From a checkpoint of a small transformer trained on Wikipedia: LayerNorm before each block, 5206 steps.
MLP neurons of a small language model. Each row is named by its layer, matrix (up: input weights) and neuron, and shows model dimensions 32-127. Each number is 128 + 24 x the weight over its row's rms, rounded and kept within 0 to 255.
After each neuron's rows, "fires in" lists the words (lower case) most often at its 100 highest values on Wikipedia text that the model never trained on.

L5.up132 [122 135 114 133 110 157 113 118 152 137 123 126 204  75 140 116 143  94 159 141 109  89 132  52 162 137 121 153 169 147 159 125 120 131 119 170 151 137  90  80 137 152 142 190 177 138 158  79 153 122 138 165 119 118 164 165 132 142 112  92 186 143 126  97 139 126 146 112 116 126 115 117 164 122 127 139 175 145 140 159 128 149 158 141 122 150 131 121 138 135 147  93  83  97 146 138]
fires in: "and", "so"

L9.up940 [141 166 135 119 100 142 124  99 111 136 108 142 171  87 113 131 116 128 142 145  76 144 131  77 140 140 117 140 170 121 183 136 124 139 118 142 118 127 110  82  91 174 150 175 111  90 132 145 152 135  99 169 101 105 133 175 139 138 120 146 163 151 131 107  87 128 113 114 138 133 126 179 158 156 118 150 127  94 110 114 130 103 123 140 145 151 129 139 125 131 117 134 102 142  99 138]
fires in: "and"

L6.up285 [ 78 142  76 138 141 125 155 114 141 104  47 167 113  96 128 159 130 106 122 108  92 139 153 159 101 132 136 123 146 154 131 126  81 178 121  94 151 129 134 131 143 162 150 170 149 134 130 106 143 150 103 124 149  88 143 125 146 137 118 157 137 159 120 102 150 111 159 113 143  80 140 166 153  91 166 149 121 175 132 104 125 116  89 152 181 115 184 112 122 127 130 126 123 121 134 138]
fires in: "are", "were", "is", "was", "be"

L6.up500 [158 118 142 123 131 126 125 113  82 109 154  90 124 132 114 125 141 136 151 116 134 106 139 159 157 107 123 123 115  95 131 129 121 142 154 148  77  97 141  80 117 138  89 116 113 133 110 104 128 134  85 144 154 179 128 115 113  70 118 102 122 103 116 142  96 151 135 130 129 125 124 114  91 128 107 150 136 107 143 173 142 140  74 175 136  98 132 106 107 139 146 150 136 106 118 121]
fires in: "for", "as", "to"

L6.up531 [100 135 138 115 181 106 101 133 160 128 134 159 143 145 126 115 152 133 104 150 112 151 117 133 147 134 116 150 113 135 142 141 147 148 137 119 108 155 175 105 133 151 171  73 130 196  98 115  96 162 143 138 172 112 125  97 124 130 124 167 100 118 128 117 127 139 114 183 127 106 124 142 118 148 117 135  72 171 137  92 171 112 158 121 129 136 132 113 129  96  93 124 178 158 136 137]
fires in: "by", "to", "which", "under", "what", "that"

L5.up361 [134 121 156 111 130 129 116 141 120  96 147 115 123 121 104  74 172 114 156 102 116 145 134 139 165  85  66 119 147 102 112  94  87 130  79 149 140 134 139 128 143 186 166 142 103 102 105 129 131 140 169 145 159 117  75 153 183 142 131 124 153 134 110 131 122 156 122 156 174 122 123 116 153 149 115 185 116 136 124 124 135 112 100 148 143 108 142 124 120 116 159 178 126 144 125 133]
fires in: "to", "of", "passing"

L6.up442 [200 116 134 153 146 136 145 117 163 133 119 162 140 143 150 100 163 142 173 117 136 181 132 138 134 135 131 167 127 146 143 115 148  90  91 151 116 120 135 109  50 137  89 154 135 117 110 104 158 152 123 166 140 135 159 112 140  86 170 102 119 150  89  96 127 108 136 144 147 106  80  81 142 127 108 144 122 161 187 132 125 172 155 140 115 124 108 117 100 117 102 161 133 129 129  94]
fires in: "on", "to", "of", "in", "that", "for"

L7.up537 [126 147 123  88 170 108 172 106 133  80 122 108 120 111  97  51 121 123 200 122 133 117  97 129 151 140 160 162 115 143 151 123 159 132 154 119 145 170 158  77 125 151  85 128 123 120 151 165 124 113 142 131 134 157 136 117 136  64  81 129  97 149  81 129 125 143 144 133 119 143 112 184 153 133 160 161 112 120 155  89  94 119 102  98  94 123 116 120 129 142 109 151  48 128 133 149]
fires in: "in", "of", "among", "both", "his", "s"

L5.up218 [158 146 106 111 160 132 168  87 104 154 156 122 124 144 125 124 157 140  95 110 128 152 149 141 117 122 134 100 174 160 158 129 122 135 148 111 128 139 126  36 109 146 138 153 136 125 148 115 117 145 136 136  71 142 144  87 187 132 168 100 115 121 116 110  87 104 137 109 116 163 124 118 129 126 142 124 146 108 147 119 164 151 129 111 104 129 123 111 128 120 134 144 122 147 128 117]
fires in: "to", "that", "for", "as"

L6.up1009 [150 150 125  85 115 159 137 145 135 117 142  99 100  94 164 127 134 146 170 156 142 141 129 123 120 148 104 115  71  91  96 119 117 125 108 157 134 151 109 141 149 116 141 135 103 157 104 157 139 122 116 104 164 113  92 111 145 156 135  96 155 132 131 105 139 141  78 114 128 119  90  96 175 126 161 122 124 159 148 125 132 137  99 135 132  81 118 132 170 126 135 197 107 111 161 147]
fires in: "of", "to", "following", "which", "by", "than"

L6.up105 [136 125 117 104 205 130 105 142 189 108 117 137 146 140 120 151  84 177 107 131 106 120 132 157 127 128 142 154 168 133 120 133 121 147  95 133 100 160 127  80 146 121 163 118 133 187 171 138 148  94 154 175 153 144 101 147 154 148 137 150 102  73 144 101 171 111 165 118 115  86  97  97 135 127 114 141 102 117 140 108 162 104 114 128 100 118 113  83  93 156 107 110 111 146 119 133]
fires in: "of", "with", "under", "to", "married"

L7.up313 [175 103 138 137 147 133 129 154 124  85 155  97 171 112 136 129 132 140 126 148 136 100 143 159 123 137 157 147 129 156 124 145 123  85 144 159 127 115  90 108 117 131  35 127 144 100 102 119 125 144 143 169 137 122 182  87  97 123 114 101 108 154 122 157 112 143 123 108 131 113 140 109 106 134 110 114 152 128 165 131 131 110 151 124 133 126 102  96 120 142  70 150 137  99 138 141]
fires in: "in", "he", "his", "to", "she", "a"

L5.up75 [137 124  98 108 157 122 145 146 112 176 115 144 151 111 114  98 174 139 177 148 116 113 107 134 144 115 109 121 140 120  75  91 117 132 138 136 155 159 143 115 112 156 105 126 130  95 166 128 171  74 164  97 119 125 110  91 172 118  92 166 111  91 119 154 153 133 117 136 144 165 116 123 109 127 119 161 125 122 132 118 138 193 132 147 146  89  92 120 105 121 153 145 145 128 130 113]
fires in: "of", "took", "take", "sold", "for", "born"

L6.up417 [164 129 120  92 174 103 165 157 149 106 139 107 127 127 168 118 154 176 154 134 122 146 111 153 136  97 153 141  90 167 107 112 145  84 130 116 126 126 151 115 111 146 109 103 102 115 127 153 137 117 113 114 128 106 128  77 125  63 139 123  89 105 148 153 121 172 139 111 122 134  94 150 144 123 127 128 105  85 116 134 103 142 111 148 146  89 105  90 169 157  79 147 101 123 162 116]
fires in: "of", "for", "in", "on", "to"

L11.up433 [138 132  71 136 162 109 140 152  98 117  74 111 190 138 152 131 137 114 123 119  85 132 118 111 148 129 130 155 151 163 103  93 118 116 121 103 117  99  91 106 117 121 111 124 129 110 160 142 175 158 161 147 118 180 141 170  78 156 188 125 105 137 148 107 110 126 170 147 112 116 113 109 145  95 153 127  62 110 149 142 147 103 122 155 148 121 122 108 142 132 132  96 155 143 113 127]
fires in: "was", "as", "with", "took", "became", "also"

L5.up299 [115 116 105 147 130 123 129 126 147 119 145 157 124 121 123 127 137 119 140 115 114 103 126 152 163 126 120 110 183 129 161 136 102 122 127  89  90 140 154  74  95 150 165 121 135 126 136 130 116  86 122 124 119 144  93  93 163 105 136  96 134 141 132 188 155  67 148 166  72 140 158 159 105 136 147  93 147 149 116 122 138 142 118 110 146 115 106 113 121 145 146 130 150 130 151 110]
fires in: "for", "to", "of", "through", "by"

L7.up818 [105 141 109 108 130 166 164 112 127 145 106  98 140  89 145 161  81 109  98 130 121 143 121 124 108 127  98 133 147 101 132 129 162 134 118 160 132 122 131 135 111 199 134 141 174 135 108 111  97 148 103 117 140 128 166 117 104 101 139 137 104 126 127 153 120 127 132 133 133 102 103 161 125  94 134 113  86 114 125 131 112 128  76 136 146  96 144 129 117 164  81 114 140 143 134 126]
fires in: "years", "on", "months", "a"

L9.up259 [106 128 119 110 140 118 219 144 133 144 137 147 145 126 127 154 169 140 122 139 130 157 171 118 170 134 104 138 108 116 110 112 158 137 134 102 112  90 111 136  82 142 126 116  96 168 130 116 111 169  96 138 150 122  77 140  78 154 144 164 103 115 156 110 154 161 141 149 149  93 141  99 137 147 149 105 100 193  82 143 103 136 137 138 157 113 153 104 166  95 103 144 120 101 109 150]
fires in: "that", "which", "both", "each", "even"

L7.up440 [110 138 119 108 130 141 153 137 131 129 115 114 121 128 187 102 171  90 151  83 115  90 106 113 102 140 101 172 102 127 167 118 150  93 184 168 144 149 106 130 121 110  89 149 135  95 154 135 162 110 147 153 114 123 115 104 117  58  88 129 139 134 127 116 164 122 105 143 141  95 107 124 140  78 134 131 153 125 149 120 152 132 118 129 139 160 129 146  89 162 140 148 104  62 122  94]
fires in: "of", "at", "national", "held"

L9.up361 [131 132 116 118 104 130 101 112  92 112 120  97 185  71  69 137 153 147 116 104 132 133 142 100 131 126  75 123  98 144 151 122 142 131 106 161 170 169 132  93 140 132 165 142 109  86 136  70 145 150 147 160 137 138 146 129 163 136 118 135 127 105 110 110 108 122  92 131 136 176 102 150 115 154 144 162 126 135 129 145 123 129  92 150 126 162 134 130 136 122 134 102 120 101 174 127]
fires in: "and", "it", "he", "they"

L12.up490 [194 130 147 147 158  96 117 109 142 135 149 143 138 146 100 118 141 108 165  91 137 180 143  97 129 112 103 119 162 135 155  94 142 149 139 126 139 181  92 150 150 128 130 154 115  90 108 147 181 120 144 166 166  87  90 114 150 150 172 120 127 134 107  79  99 162  94 136 159 135 146  92 174 117 120 121 114 182 165 131 113  98 129 143 170  81  88 123 103 106 130 141 131 109 124 126]
fires in: "they", "that", "who"

L12.up251 [131 113 128 126 131 131 133 141 174 101 136 130 126 131 127 101 120  95 146 148 142 168 134 171 136 149 100 138 145 115 136 123 126 151 142 117 124  87 144 165 127 126 166 170 104 107 122 152 122 163 138 146 142  66 142 113 137 116 100 107  64 149 108 111 117  89 145 114 151 152 176 156 146 120 178 185 145 124 122 129 113  99 127 131 170 142 133 124 126 163 174 177 129 119 137 133]
fires in: "was", "were", "is", "are"

L12.up424 [166 103 138 177 118 115 111 100 148 146 149  97 137 149 120 124 115 127 122  77 166 131  95  86 151 151 116 152 114 112 141 103 145 119 107 127  98 116 111 160 145 132 153 180  93 127 172 156 129 120 160 116 109 124 170 117 123 152 160 141 117 135 102 122 102 141 126 125 157 125 135 117 123  75 129 161 148 178 153  92 124 113 153 127 156 144  81 108 145 132 148 132 128 100 159 124]
fires in: "it", "that", "also", "who", "which", "to"

L7.up376 [165 145 137 134 116  91 115 127 124 103 153 131 133 108 123 115 130 138 143  50 154 107 137  99 114  90 135 102 120  91  90 118 107 127 154 139 126 137 117 152 151 132 160 128 129 139 121 145 113 116 125 149 153 127 121 125  99 193 169  94  97 136 108 150 154 167 143 107 184 105 156 132 115  76  99 128 146 169 163 111 124  98 153 128 156  97 130 167 140 162 107 111 120 140 139 114]
fires in: "it", "they", "he", "of", "that"

L6.up611 [120 104 135 101 139 145 147 147 123 125 151 124 170 165 149 134 149 114 125 114 113  97 134 124 138 165  98 124 110 146 122 170 133 132 132 109 141 116 115  99  96 114 113 137 155 125 131 178 168 147 153 175 108  88 169 117 154 117 116 177 109 122 150  91 118 126  82 128 106 123 109 100 134 147 143 122  59  91 136 109 105 126 115 142 145 157 127 128 139 152 122 104 129  94 142 120]
fires in: "as", "was", "of", "became", "received", "held"

L7.up726 [141 105 157 121 172 139 134 150 150 156  94 121 123 141 163 108 133 139  98 107 105 145 149 179 134 115 104 108  76 124 139 130 139 117  72 155  93 177 116 112  97 125 136  83 122 133  77 126  97 123 125 141 133 134 126 159 144 106 123  97 120 145  98  95 117 142 137 106 163 122  86 132 183  99 150 159 138 165 153 108 154 115 147 123 110 134 128 110 118 170 124 151 114 132 145 121]
fires in: "to", "de", "from", "of", "in"

L6.up169 [154 131 151 131 145  94 105 146 112 100 149 100 106 136 133 120 139 142  76  92 106 135 109 146 136 143 137 111  96 138 120 130 152 144 131 140 102 106 137 138 135 112 106 143 171 114 155 171 198 120 110 119 109 115 143 160 133 144 155 141 101 109 157 109 104 152 152 141 118 191 111 126 120 112 161 186 102  96 134 131 166 144 119 124 137 141 158 149 130 123  83  89 154 119 164 151]
fires in: "group", "company", "team", "of", "was"

L6.up999 [145 140 134 116 159  93 146  90 170  88  98 110 121 154 105  94 141 133 135 157 102 122 144 158 125 154 147 139 133 106 130 123 147 164 113 125 127 143 138 146 147 134 150 144 132 145  88 112 114 142 115 137 149 166 101 115 130 146 112 163 134 156 140 160 136 127 140 151  93 147  65 144 107 110 143  82 101 133  84 139 140 121 123 160 138 186 164 142  93 129  67 176 156 166 115 130]
fires in: "on", "in", "by", "under", "through"